MLP neurons of a small language model. Each row is named by its layer, matrix (up: input weights) and neuron, and shows model dimensions 48-143. Each number is 200 + 40 x the weight over its row's rms, rounded and kept within 0 to 999.
After each neuron's rows, "fires after" lists the tokens most often just before its 100 highest values on Wikipedia text that the model never trained on. A number after a token or word is its count.

L12.up85,187,235,220,206,210,293,194,233,171,249,213,100,206,192,274,202,267,196,150,207,112,204,134,158,257,191,127,230,142,237,181,202,141,234,224,199,189,252,231,199,216,186,174,193,195,185,220,221,230,175,135,139,286,227,269,225,228,220,220,195,208,196,203,152,281,145,213,237,153,197,262,200,289,214,218,179,238,268,174,115,155,191,253,210,216,129,160,145,142,156,188,232,232,231,255,242
fires after: "," 22, " in" 13, " |" 10, "." 10, " from" 5

L5.up234,175,276,206,191,163,227,203,182,220,196,258,204,249,223,153,135,260,189,206,128,150,295,152,219,255,113,230,269,226,190,216,253,167,199,230,114,169,223,181,160,188,109,199,182,183,168,255,206,198,135,241,208,121,227,195,247,207,205,244,184,202,240,207,180,202,174,158,231,177,177,142,288,233,259,176,191,216,218,187,185,173,204,198,223,190,179,265,177,162,258,180,205,194,198,162,188
fires after: " C" 21, " c" 17, " World" 9, " inc" 4, "C" 4, "ong" 4

L8.up482,235,186,202,182,161,213,235,173,206,211,217,200,211,133,159,227,216,133,264,190,250,165,202,145,236,184,204,262,200,91,168,228,156,172,183,182,228,241,282,186,184,196,148,205,232,160,247,202,196,288,268,269,111,190,261,136,179,231,223,127,203,195,211,252,197,176,229,186,200,224,138,208,141,138,235,234,193,194,188,250,169,249,255,234,235,173,177,238,194,179,64,248,267,248,254,257
fires after: " an" 28, " a" 23, " An" 6, " Or" 5, "uch" 4

L12.up259,194,137,212,184,182,271,192,274,152,233,168,207,149,198,188,242,218,124,151,180,272,223,204,238,185,144,151,204,169,234,150,237,202,147,224,176,164,201,232,143,175,248,191,176,216,129,143,181,224,149,159,198,236,216,225,222,217,168,285,180,261,201,227,204,226,131,232,190,172,160,142,236,230,280,199,183,177,173,229,178,206,162,155,259,173,115,176,195,286,227,171,220,158,205,154,209
fires after: " |" 22, " W" 18, " one" 8, " s" 8, " 7" 6, " w" 4

L10.up464,269,162,172,134,161,239,163,253,168,208,198,169,162,220,269,168,229,151,195,191,240,253,186,212,211,181,187,159,177,227,226,272,233,279,197,235,149,149,156,210,223,228,229,200,236,94,202,235,168,209,120,155,140,182,209,111,232,291,193,182,274,220,161,229,195,184,159,198,186,254,227,274,207,194,218,198,195,194,189,148,186,212,251,226,169,164,269,150,223,189,208,211,129,226,213,282
fires after: " |" 43, "\n" 29, "." 12, " Re" 4

L5.up639,242,292,165,227,239,241,215,249,201,254,246,219,202,143,190,265,193,193,193,211,236,191,267,214,169,206,196,194,179,193,235,239,218,148,147,141,220,224,240,233,169,198,291,235,125,204,192,181,210,222,237,150,193,250,191,147,248,186,249,187,238,198,178,175,151,185,184,234,154,251,178,188,217,165,245,197,110,165,179,225,199,193,185,214,121,194,106,189,262,208,90,224,259,169,279,176
fires after: " R" 25, " r" 17, " U" 12, "u" 8, " K" 6

L7.up218,174,268,177,176,210,217,209,180,132,248,257,192,151,211,145,176,206,197,142,168,176,206,149,188,205,234,178,243,160,238,253,206,155,156,200,254,166,148,217,54,233,176,129,237,251,155,188,179,232,229,155,252,211,250,255,219,243,203,118,224,164,104,199,179,178,167,214,173,185,259,243,208,186,253,191,175,177,185,178,252,229,211,212,267,166,242,217,196,127,228,194,198,258,174,205,204
fires after: " G" 15, "B" 13, "end" 9, "i" 9, " IS" 9, " h" 6

L5.up298,256,218,152,273,203,182,164,225,178,171,241,165,246,165,247,164,120,163,226,242,165,216,154,249,195,285,151,210,184,182,179,185,209,163,188,213,196,200,165,247,195,218,274,196,232,259,124,236,211,241,241,140,187,145,171,270,254,232,207,232,193,187,200,241,171,234,249,236,177,219,215,225,236,174,199,92,190,225,197,141,260,150,278,230,175,217,225,131,160,166,186,221,231,168,204,272
fires after: " r" 20, " R" 18, "–" 8, " en" 5, "st" 5, " inv" 4

L15.up600,179,148,179,174,196,250,232,252,173,197,219,225,208,230,175,178,144,201,209,183,224,221,217,183,189,181,136,119,204,227,188,161,213,217,202,155,187,197,211,191,232,221,199,155,204,284,203,174,197,105,262,190,171,155,220,222,208,195,286,139,198,225,157,274,251,163,178,219,205,156,227,198,160,347,218,226,238,242,162,228,260,141,244,155,134,189,209,176,154,168,224,190,222,212,157,186
fires after: " |" 27, "-" 11, "," 7, "|" 6, " –" 6, " and" 5

L10.up186,126,189,187,218,282,193,285,277,215,211,191,231,174,133,240,210,245,168,261,188,146,229,210,122,104,220,186,202,221,177,154,197,208,219,170,143,231,150,191,137,233,161,193,209,227,212,183,213,189,91,202,190,180,272,217,193,185,262,254,166,206,202,193,166,198,188,200,211,215,180,191,192,176,189,222,215,178,204,165,172,230,180,261,181,184,308,152,152,125,218,224,227,254,165,169,223
fires after: " the" 14, " at" 9, "–" 8, ":" 7, "it" 7, " on" 7

L9.up462,177,188,156,185,192,197,207,156,252,158,234,166,246,251,155,165,238,199,209,199,147,201,143,198,188,202,219,221,210,180,261,236,198,259,340,200,201,250,185,191,212,158,143,246,197,210,291,234,166,202,237,210,132,205,187,215,205,277,247,171,160,124,183,171,218,205,167,98,156,269,146,201,181,224,169,154,268,185,220,223,185,122,191,188,179,168,197,223,257,108,173,179,183,136,221,262
fires after: " (" 24, "\n" 18, " in" 10, " of" 5, " pre" 4

L5.up362,171,280,214,192,204,225,228,245,164,269,237,207,163,217,290,223,161,161,259,141,173,202,183,240,195,182,149,219,165,174,245,201,288,229,141,152,225,233,155,201,156,131,197,281,267,247,173,161,191,217,139,221,199,219,247,225,225,218,237,189,175,121,197,185,202,193,179,231,127,160,217,214,207,255,192,136,195,211,197,172,89,246,268,177,212,233,199,216,165,240,264,198,166,230,156,207
fires after: " " 19, " E" 18, " D" 8, " Ex" 7, " d" 5, " (" 5

L5.up397,217,262,195,202,217,261,224,243,189,183,218,242,305,179,201,159,191,248,153,286,120,195,291,176,267,239,147,118,160,164,226,241,255,249,148,126,212,208,164,229,231,160,213,263,173,186,219,140,231,201,216,167,183,137,159,226,201,199,192,185,186,188,162,156,258,215,197,199,206,217,184,157,220,250,202,215,183,201,206,263,235,242,167,171,218,262,200,207,146,191,153,221,182,155,167,212
fires after: " D" 39, " d" 33, " de" 7, " " 5, "D" 5

L10.up757,239,203,186,137,248,218,229,255,189,241,197,174,216,125,253,174,159,135,257,205,181,181,132,251,108,262,196,137,196,151,174,220,211,247,176,232,234,137,217,171,217,167,196,325,167,198,143,183,252,203,177,201,162,183,147,169,264,177,265,135,227,183,194,167,253,222,201,223,180,192,125,210,173,157,207,201,178,301,223,235,190,191,164,184,147,246,213,219,250,236,148,184,200,160,159,177
fires after: " r" 17, " R" 15, " st" 13, " L" 10, "st" 8, " |" 4

L10.up24,248,257,185,269,229,187,156,174,274,190,281,137,168,252,198,279,166,205,157,232,151,243,158,229,188,214,197,200,204,156,160,271,106,186,256,158,210,246,227,139,263,189,182,200,103,199,218,287,198,183,191,219,106,175,194,140,156,244,230,134,167,148,205,192,179,190,223,259,213,162,169,196,229,225,241,152,206,201,249,223,218,184,205,185,219,204,200,211,212,219,177,222,247,159,217,212
fires after: "a" 15, "u" 12, "i" 11, " to" 9, "," 6, "che" 5

L11.up16,238,160,221,163,204,168,181,180,199,154,219,260,127,242,178,299,205,250,210,190,245,183,168,224,183,196,159,158,171,216,195,253,209,204,266,166,224,150,228,217,181,186,244,267,202,203,139,204,214,227,193,234,159,189,177,156,255,187,167,82,129,231,209,229,138,162,199,251,152,251,220,209,127,160,202,298,197,157,183,187,172,200,212,161,142,221,204,167,225,243,180,217,245,199,248,252
fires after: " |" 76, "|" 4, "|---|" 4

L9.up114,263,198,157,252,187,203,213,182,210,218,229,219,181,192,177,255,240,183,181,234,227,161,155,203,155,228,155,189,157,92,171,252,168,164,193,149,229,273,200,145,201,201,170,249,159,147,212,223,232,149,151,269,159,188,220,173,210,156,231,252,135,173,171,219,196,181,178,195,176,212,189,192,239,273,215,159,198,245,277,218,235,268,199,222,278,303,161,202,207,236,234,156,188,203,266,158
fires after: "a" 29, "i" 19, " Fran" 7, "ri" 5, "o" 5

L5.up19,209,253,196,167,262,240,224,246,229,155,250,225,260,181,260,217,136,145,162,126,232,174,209,167,186,148,243,206,173,200,167,170,165,195,214,221,97,136,168,204,178,164,214,198,263,198,255,172,172,187,184,187,262,186,180,248,188,170,237,213,195,214,184,137,203,200,187,177,202,166,219,192,144,172,231,139,235,184,213,168,89,147,237,212,189,217,215,268,229,222,228,155,193,211,175,204
fires after: " (" 22, " " 13, " r" 11, "-" 7, "," 5

L7.up39,165,254,187,177,197,150,213,213,166,202,204,196,150,111,216,208,203,263,170,249,207,172,204,161,214,216,76,218,220,245,193,270,153,193,248,182,210,155,251,194,118,141,171,147,134,174,193,197,219,196,174,148,179,237,260,209,174,189,208,221,155,165,182,243,156,198,169,158,148,177,227,213,199,228,257,156,206,179,160,268,189,205,174,207,257,255,180,163,203,161,242,174,250,164,222,243
fires after: " |" 33, "." 25, " the" 5

L8.up586,229,187,208,221,211,248,212,230,140,225,234,276,107,238,156,213,235,196,154,188,206,137,174,244,260,217,211,203,192,123,184,235,184,249,205,136,209,264,188,201,183,222,200,152,225,258,257,294,196,235,236,175,141,193,292,238,170,204,192,230,198,211,211,141,262,201,216,213,186,189,202,213,212,186,103,163,181,217,224,176,200,251,147,127,192,207,189,235,158,181,147,274,202,210,245,99
fires after: "-" 31, " \"" 13, " non" 11, " re" 9, "'" 7

L7.up456,203,202,197,215,173,116,256,206,226,151,219,241,192,234,237,167,110,139,203,215,173,185,158,257,117,184,244,223,136,226,186,213,233,170,268,250,146,176,236,180,141,242,186,100,143,172,194,190,242,230,227,124,207,233,235,211,215,211,159,192,144,195,215,243,187,200,257,177,129,194,264,219,186,232,254,102,88,174,169,167,204,172,139,223,234,204,253,263,202,164,212,198,276,171,190,141
fires after: "w" 16, "n" 14, "k" 9, "i" 7, "g" 7

L5.up182,223,188,205,152,209,158,167,211,164,190,215,213,198,183,227,160,270,197,152,147,250,292,176,246,257,202,193,280,191,139,165,242,197,186,174,197,283,222,178,240,238,211,175,170,179,272,266,142,180,231,234,203,129,185,170,120,226,215,201,155,203,207,211,209,181,171,252,172,173,234,216,193,151,255,207,217,139,131,232,219,178,250,129,207,220,258,232,227,202,195,152,165,226,152,245,209
fires after: " G" 19, " H" 18, "D" 8, " h" 7, " J" 7, " House" 5

L9.up307,180,223,135,185,148,195,186,243,222,172,292,257,134,200,183,161,223,195,137,258,194,195,188,173,159,188,185,235,214,225,201,202,170,126,205,226,140,235,180,193,251,191,191,242,145,177,118,169,229,199,152,221,238,228,208,229,153,235,174,235,200,224,229,210,169,150,239,148,155,160,239,176,211,266,229,175,179,205,235,149,253,216,199,186,240,238,149,177,213,139,210,246,223,166,211,135
fires after: "ra" 19, "ri" 11, "qu" 10, "w" 9, "n" 6, "en" 5

L14.up687,220,146,182,145,147,169,260,212,201,261,175,170,240,242,146,197,194,202,221,212,195,119,249,261,202,246,252,218,274,194,201,167,236,187,260,138,194,201,201,227,193,267,174,249,204,289,297,186,167,190,229,222,151,169,201,205,262,170,197,239,170,168,210,215,271,214,160,211,147,151,167,215,249,196,178,179,213,185,239,184,216,203,178,201,73,180,150,168,267,210,205,204,212,210,258,173
fires after: "\n" 45, " (" 10, " \"" 10, "igh" 6, "-" 6, "===" 4

L5.up324,228,171,206,208,181,178,284,215,190,220,197,242,221,181,126,168,214,140,131,254,190,228,291,195,248,193,159,207,210,198,213,214,149,209,206,215,158,172,139,175,134,225,179,307,205,267,234,266,268,287,159,175,136,229,127,197,156,161,240,212,251,232,242,159,278,164,273,252,202,204,232,182,149,186,182,202,178,208,227,200,207,139,248,182,196,220,197,156,170,191,236,217,200,172,96,204
fires after: " S" 16, " " 14, " D" 12, " un" 9, " s" 5

L12.up692,282,234,138,226,272,195,182,172,212,204,200,230,188,223,143,205,246,181,221,216,227,158,151,243,221,224,224,195,158,215,234,116,153,256,188,212,175,189,238,283,123,179,210,191,130,262,208,183,149,155,198,160,241,193,168,215,95,273,201,212,178,190,114,193,102,166,199,198,201,171,217,185,264,112,216,155,272,181,255,230,271,243,144,140,205,192,220,164,212,210,220,184,248,236,177,229
fires after: " |" 31, "." 11, ":" 9, " of" 5, " 7" 5

L2.up48,264,230,246,175,225,236,184,203,275,195,246,244,159,181,195,197,241,251,235,175,230,212,248,193,201,228,227,179,194,252,271,190,284,157,205,161,212,219,158,243,161,167,257,196,141,199,196,130,169,70,173,201,191,210,168,244,217,184,214,221,231,227,239,218,186,135,133,203,171,148,179,207,210,209,204,209,197,206,268,264,205,199,209,231,177,218,271,238,133,163,177,229,203,168,165,195
fires after: " c" 19, " R" 14, " C" 7, " b" 6, " Soc" 6

L10.up731,160,148,192,257,167,267,162,265,260,198,264,225,219,227,179,258,200,236,118,231,242,182,172,210,203,189,190,241,171,192,189,342,229,196,183,211,186,193,143,178,219,112,135,181,238,186,142,184,200,140,127,206,214,279,207,215,202,206,200,233,221,161,250,234,221,172,216,211,161,256,95,215,199,162,238,152,240,221,233,294,205,127,180,273,170,211,205,167,193,232,151,240,163,167,203,165
fires after: "os" 30, " |" 23, "in" 7, "it" 6, "ly" 4, "o" 4

L11.up652,129,185,199,274,165,247,102,166,193,186,214,195,133,191,215,214,242,219,175,222,119,216,199,128,206,257,173,262,249,158,199,163,109,228,307,223,234,164,239,175,282,228,217,266,127,200,260,151,225,190,231,176,113,265,213,230,184,232,200,204,218,193,163,204,207,226,208,224,132,157,217,208,186,216,117,172,182,187,148,140,211,210,132,211,181,191,159,216,180,162,226,227,224,228,244,229
fires after: " in" 40, "in" 8, " out" 5, " In" 4

L5.up722,168,136,237,126,127,147,241,145,194,200,169,184,275,234,240,184,194,184,187,177,207,213,204,184,256,189,181,208,147,175,213,214,204,280,214,167,216,277,193,251,242,193,183,193,236,237,220,140,188,184,220,223,234,133,257,197,176,169,248,173,135,207,181,178,142,205,184,226,227,178,199,153,208,268,253,129,178,173,236,155,154,154,273,182,216,273,194,185,253,190,119,144,264,241,238,213
fires after: " F" 20, " G" 11, " B" 10, " A" 10, " f" 7, "B" 7

L8.up190,186,188,235,155,174,255,222,248,252,184,307,222,207,217,259,232,143,224,134,201,257,258,176,167,144,181,190,206,212,180,105,177,125,171,201,274,112,132,196,180,117,166,234,181,170,269,201,216,193,167,219,217,250,123,170,204,203,209,212,75,169,195,182,205,243,171,179,157,176,188,165,175,133,210,236,184,243,166,174,212,191,165,204,133,176,208,167,231,269,157,193,212,225,199,147,251
fires after: "." 16, " $" 14, " U" 13, " +" 4, " ." 4

L3.up251,105,196,238,252,196,209,262,274,208,175,194,257,240,238,205,231,203,226,186,209,145,190,177,231,203,269,231,203,163,221,211,122,212,202,190,242,190,152,210,201,192,222,228,239,174,178,226,216,220,185,109,153,268,240,113,186,174,271,231,128,195,244,190,230,237,222,217,245,213,168,142,158,130,219,173,140,251,190,227,182,192,223,131,162,203,137,232,226,220,169,204,164,187,195,101,225
fires after: "." 63, " ." 11, "%" 9, "ebsite" 7

L11.up216,171,197,179,237,160,275,240,206,216,208,201,195,177,252,249,303,161,236,214,145,174,206,211,165,186,168,219,249,190,310,233,168,171,207,190,192,284,189,182,159,230,211,172,196,267,140,169,207,171,174,237,197,130,225,232,246,222,210,231,186,184,185,233,221,169,164,239,224,206,147,146,165,181,243,244,213,190,157,145,223,153,195,228,232,166,221,137,152,160,169,206,208,186,127,235,249
fires after: " the" 25, " on" 13, " at" 9, " up" 4

L10.up107,264,180,177,179,162,188,301,189,197,250,141,213,197,209,221,70,242,186,226,232,192,149,198,182,271,177,183,249,185,215,203,111,154,202,206,180,175,204,129,189,166,219,148,225,170,190,192,237,224,159,286,121,197,238,226,107,262,229,188,176,206,199,197,233,253,217,202,139,142,194,205,192,240,201,168,166,183,238,220,231,104,238,143,143,114,284,224,220,191,183,166,207,231,182,185,125
fires after: "==" 31, "\n" 19, "." 8, "-" 6, "===" 5

L12.up691,260,260,217,133,130,270,231,277,194,145,237,190,243,125,212,256,234,166,155,179,176,139,141,150,224,185,213,221,136,152,201,185,190,119,251,169,116,226,154,220,223,197,135,128,191,171,147,187,201,227,241,253,194,160,176,145,180,239,314,180,225,153,192,230,242,173,167,239,134,102,221,196,207,272,206,204,197,219,174,196,222,230,237,165,237,246,171,164,257,273,240,202,210,232,148,175
fires after: " M" 28, " W" 14, " s" 9, " m" 6, " S" 5

L7.up23,201,270,172,254,260,154,200,214,266,290,233,324,210,169,208,204,185,219,151,149,200,216,199,217,185,301,162,191,167,179,187,206,217,154,144,243,279,165,127,212,233,274,244,165,220,240,185,185,194,207,173,216,191,247,220,172,211,180,230,284,222,197,174,195,180,211,241,211,232,230,160,221,193,153,152,134,256,190,260,182,200,163,212,221,231,220,173,211,222,153,142,238,248,226,212,322
fires after: " s" 18, " r" 16, " S" 15, "r" 8, " R" 7, "c" 6

L11.up741,257,176,295,151,198,196,189,179,232,155,252,281,182,181,170,129,211,245,190,193,205,164,170,194,205,186,180,183,236,252,227,171,232,210,223,201,151,228,198,184,155,218,184,216,153,183,193,249,137,177,202,240,244,265,225,186,129,139,239,197,196,211,152,148,153,184,182,195,222,137,201,156,213,140,233,216,247,207,187,226,150,203,223,257,170,122,173,238,199,146,215,264,195,151,253,206
fires after: " |" 17, ":" 12, "–" 11, ";" 10, " 5" 7, " 7" 6

L3.up566,158,217,191,154,204,208,193,194,206,250,203,170,232,192,199,138,225,174,232,134,196,257,261,191,212,233,243,247,165,189,170,228,184,210,236,184,199,170,219,199,270,183,183,177,261,291,167,155,134,213,254,280,253,202,169,153,165,235,121,233,144,154,240,230,240,249,141,205,224,197,220,194,233,213,151,187,154,184,174,244,197,171,187,159,202,317,190,242,207,224,188,112,235,214,171,258
fires after: " g" 22, " G" 14, " h" 9, " F" 6, " H" 5, " Th" 5

L9.up767,231,183,204,185,234,243,147,254,141,212,171,185,186,203,181,248,233,239,217,170,220,266,195,211,269,227,211,167,179,217,167,227,170,228,229,256,281,187,225,190,204,279,164,193,201,228,190,203,184,182,213,167,197,198,239,215,203,254,210,182,216,167,238,244,258,118,166,186,195,240,147,222,148,258,230,228,150,247,161,129,227,167,231,217,134,198,177,176,205,172,120,284,227,179,240,217
fires after: "," 44, "ed" 8, " W" 4

L7.up747,287,189,215,171,137,227,152,266,226,198,282,273,241,312,267,171,200,234,190,258,251,237,140,178,204,239,150,228,204,203,256,181,233,188,259,181,236,202,220,149,157,169,194,173,245,210,164,207,196,183,119,163,223,159,170,169,218,209,157,276,209,212,249,192,235,212,167,229,151,182,183,241,185,193,168,189,207,229,137,191,169,184,230,283,221,225,157,192,173,179,240,192,252,269,216,193
fires after: " |" 26, "." 17, "," 10, "en" 9, "aus" 5, "om" 5

L5.up457,206,236,178,200,119,267,173,250,192,211,246,231,233,224,277,162,191,278,202,259,198,293,166,181,163,233,233,246,207,235,218,203,176,225,223,181,213,204,212,230,266,207,205,162,262,221,226,160,189,163,194,184,155,245,200,233,231,249,105,205,186,193,169,211,206,217,190,229,169,125,182,194,174,166,222,178,234,201,219,204,188,204,212,81,197,218,248,242,244,184,182,215,264,258,193,235
fires after: " in" 31, "," 29, " In" 11, "." 8, "te" 5, "f" 4

L2.up466,286,210,149,195,224,242,182,196,180,269,256,261,235,198,189,218,196,215,160,234,255,214,188,197,178,246,169,180,154,176,184,294,198,216,191,237,196,218,227,167,202,223,264,170,186,181,202,194,260,214,223,256,122,255,167,164,243,133,227,233,246,229,241,182,205,200,262,143,139,203,245,311,217,234,195,92,210,203,163,200,107,206,223,165,161,191,223,227,177,233,189,215,173,197,190,211
fires after: " r" 17, " st" 10, " R" 8, " sign" 8, " comp" 7, " sc" 7

L2.up732,199,227,180,199,233,163,223,250,140,235,184,213,241,190,166,115,221,225,108,155,176,215,206,214,243,194,164,206,134,115,255,254,192,247,223,172,219,151,208,201,206,151,201,176,159,224,194,167,256,194,122,182,298,203,192,196,220,185,274,227,146,142,186,174,85,242,154,161,134,204,248,199,119,213,263,191,162,260,199,206,239,277,240,169,148,205,234,181,140,178,206,265,196,216,192,174
fires after: "D" 21, " D" 19, "R" 8, "ced" 7, " do" 6

L9.up445,206,259,145,140,231,182,205,132,120,143,254,191,207,224,185,135,208,223,207,264,188,191,222,243,274,212,141,244,182,159,113,219,196,182,224,195,203,230,250,151,158,152,250,251,235,179,185,254,154,198,108,200,166,254,257,267,199,207,183,239,228,186,217,200,240,216,231,204,194,143,200,188,174,201,218,234,162,247,169,207,204,235,172,259,249,221,181,209,145,179,176,259,198,175,227,261
fires after: "i" 18, "-" 17, "ie" 11, " G" 7, " C" 6, " a" 4

L3.up627,217,183,136,195,266,207,210,207,221,193,220,267,156,202,201,181,230,191,222,184,284,154,192,229,177,248,196,223,228,209,205,220,212,258,144,153,178,95,204,180,177,153,176,246,108,262,201,187,199,238,245,155,217,187,153,176,222,240,171,138,229,188,223,207,154,242,185,229,244,206,153,179,181,206,189,101,149,236,202,231,233,229,158,208,184,204,227,139,185,229,248,245,245,246,283,110
fires after: " R" 31, " r" 13, " l" 13, "R" 7

L5.up447,170,197,178,158,199,216,175,211,218,171,192,220,200,142,141,178,201,231,210,242,260,251,192,189,161,196,117,239,258,146,232,216,190,239,273,153,231,239,181,213,246,198,134,179,249,137,208,210,239,210,246,217,190,181,253,215,212,161,244,160,182,158,253,165,193,212,182,166,233,197,219,169,135,211,217,245,197,177,283,205,226,188,162,249,216,202,204,226,207,115,213,268,270,306,188,230
fires after: " a" 20, "\n" 17, " an" 9, " b" 5

L14.up297,216,206,212,201,197,225,244,108,142,154,171,213,189,238,171,213,150,219,93,256,169,126,233,153,225,138,157,266,204,197,283,116,190,191,204,162,222,214,222,262,138,175,262,186,163,271,186,207,179,207,181,227,244,325,147,208,187,247,163,111,200,213,240,144,215,128,225,153,200,218,208,170,290,255,188,139,213,191,223,202,227,170,167,189,170,221,191,183,203,230,179,156,171,247,169,235
fires after: " |" 29, "N" 9, " (" 8, ":" 6

L2.up370,217,202,202,172,160,265,238,160,171,195,273,175,221,209,281,169,155,300,180,257,162,144,231,292,225,233,202,188,250,261,154,255,165,161,227,100,178,184,156,180,222,204,239,212,213,120,118,217,193,163,157,212,199,279,188,224,190,245,164,154,141,173,207,149,192,177,224,218,224,161,167,210,243,144,234,210,125,187,210,192,195,209,154,201,170,180,174,265,236,238,140,193,255,269,188,230
fires after: "," 42, "." 16, " ." 9, "5" 6

L3.up397,144,192,179,151,215,171,190,219,120,175,220,163,174,233,165,180,255,231,187,234,239,186,188,213,165,192,170,153,142,250,152,169,216,169,207,249,192,202,213,284,189,201,185,217,230,184,171,199,169,149,238,280,178,233,175,193,207,154,182,144,237,335,269,209,209,205,218,131,175,197,152,182,195,241,172,161,210,214,186,161,220,154,206,260,194,194,159,212,299,280,201,200,237,179,163,197
fires after: " m" 23, " c" 14, " C" 13, " M" 12, " N" 8, "M" 7

L11.up177,157,229,176,259,170,205,161,231,242,243,190,118,137,105,244,187,235,245,176,180,168,209,131,228,253,214,189,208,196,269,183,236,187,236,205,199,185,192,196,207,166,195,161,219,267,247,225,264,212,222,250,196,219,219,150,239,175,169,252,193,197,216,229,274,233,116,264,204,179,136,184,224,200,197,204,248,95,233,204,214,272,240,258,193,197,199,175,169,177,267,211,165,197,159,220,212
fires after: " the" 21, " in" 13, " to" 8, "ult" 4, " or" 4, " an" 4

L11.up313,154,225,170,182,217,276,167,248,210,209,200,170,189,148,187,189,137,169,116,251,191,227,271,150,151,163,197,176,173,152,136,161,118,181,209,143,235,180,156,230,217,215,246,239,171,211,207,230,214,225,214,264,247,213,156,180,198,177,177,239,256,197,235,216,241,127,244,195,122,134,193,229,186,167,161,209,251,255,136,265,189,229,247,186,279,210,190,217,214,228,184,188,197,243,147,256
fires after: " S" 17, "S" 17, " s" 13, "s" 11, " m" 9, " sp" 8

L8.up455,256,162,195,266,158,266,157,254,238,173,251,196,209,243,160,140,197,183,177,210,179,216,229,223,197,149,195,265,194,216,279,168,135,156,220,198,191,228,189,217,198,199,260,203,182,183,266,201,191,226,156,148,222,213,158,202,217,200,208,171,207,196,204,166,143,190,154,216,188,213,252,164,268,231,268,134,247,198,198,175,189,218,291,169,196,227,196,150,190,201,241,235,293,253,233,259
fires after: "," 21, "im" 10, "born" 10, " Ben" 7, " in" 6

L8.up468,213,217,181,222,214,192,185,231,152,247,212,211,209,240,213,174,172,191,214,273,210,250,129,232,218,165,105,178,194,214,198,217,209,182,247,188,216,197,195,227,226,184,180,205,286,154,190,227,214,180,201,239,201,179,234,131,202,187,193,154,291,234,96,169,202,155,251,187,232,203,160,225,169,311,203,244,218,239,203,160,141,169,207,195,206,192,154,174,263,155,214,107,241,198,159,250
fires after: " m" 17, " s" 15, " S" 14, " M" 12, " f" 8, " Pro" 5

L5.up129,131,182,251,139,201,160,252,214,234,235,178,235,223,126,209,260,116,190,153,203,253,151,171,214,197,175,158,142,280,184,229,273,216,228,218,194,214,213,148,242,160,204,170,224,186,240,194,198,215,197,292,194,204,199,221,206,274,159,129,153,183,170,263,227,98,124,134,208,159,171,259,196,187,186,250,215,199,217,170,229,150,117,279,209,212,259,271,211,203,174,213,157,242,154,270,222
fires after: " |" 45, "." 45

L2.up572,209,107,219,153,172,205,192,194,280,233,238,235,253,203,238,247,207,274,184,125,251,159,185,195,202,253,225,169,226,214,187,240,232,242,205,261,172,203,183,205,247,224,239,164,241,180,121,192,145,207,226,225,231,222,285,183,147,224,137,173,178,216,156,232,227,221,254,166,274,203,160,215,167,178,246,153,168,225,269,204,198,198,191,210,187,199,153,244,239,174,268,213,214,167,221,236
fires after: " |" 22, " ob" 17, "\n " 13, "," 5, ";" 5

L15.up98,211,200,237,131,172,255,211,205,247,141,214,178,237,170,187,246,238,174,164,181,237,176,217,287,231,174,214,268,201,231,221,173,264,246,178,198,177,238,217,180,221,152,228,233,215,224,280,190,161,277,145,220,134,151,303,202,202,219,141,210,196,170,127,211,158,250,194,194,185,239,249,197,166,143,136,209,208,180,263,150,211,166,204,185,142,223,203,224,257,165,229,108,221,231,264,196
fires after: "\n" 18, "18" 13, ")" 6, " J" 6, " (" 5, " G" 4

L8.up374,264,225,188,205,269,214,259,185,156,262,221,197,187,205,164,224,302,187,223,161,200,187,179,212,199,245,200,211,195,202,280,267,204,219,195,162,227,174,218,193,183,177,194,174,109,193,250,221,173,260,150,197,190,260,232,233,211,259,178,205,207,226,269,180,180,252,169,235,141,190,218,194,191,220,265,196,139,193,198,256,236,211,182,243,228,248,225,212,146,206,246,218,127,182,239,251
fires after: "i" 17, " B" 17, " C" 13, " P" 9, " R" 8

L10.up646,212,261,178,215,214,148,264,196,213,222,187,178,193,228,234,203,172,172,241,238,251,212,165,209,173,253,157,107,150,204,262,346,134,287,205,241,159,199,304,149,224,185,221,224,153,222,151,216,221,195,234,196,197,234,183,164,191,129,153,193,189,187,241,230,184,255,181,221,218,151,152,211,127,233,169,177,215,176,195,224,175,208,238,201,234,238,238,258,206,217,227,183,185,242,263,225
fires after: " st" 27, " St" 18, "St" 10, "est" 8, "st" 6, " B" 6

L12.up133,229,162,179,212,165,207,181,175,192,193,206,196,110,185,287,112,188,245,186,151,205,242,193,252,197,147,169,211,188,296,188,230,192,247,205,204,178,149,215,149,131,242,204,219,281,193,205,160,196,188,169,168,203,200,211,188,281,196,242,201,219,192,194,221,186,161,235,129,157,283,164,223,226,146,238,263,209,178,235,220,239,218,254,198,173,269,171,179,209,237,192,288,188,185,252,216
fires after: " the" 25, " |" 23, ";" 8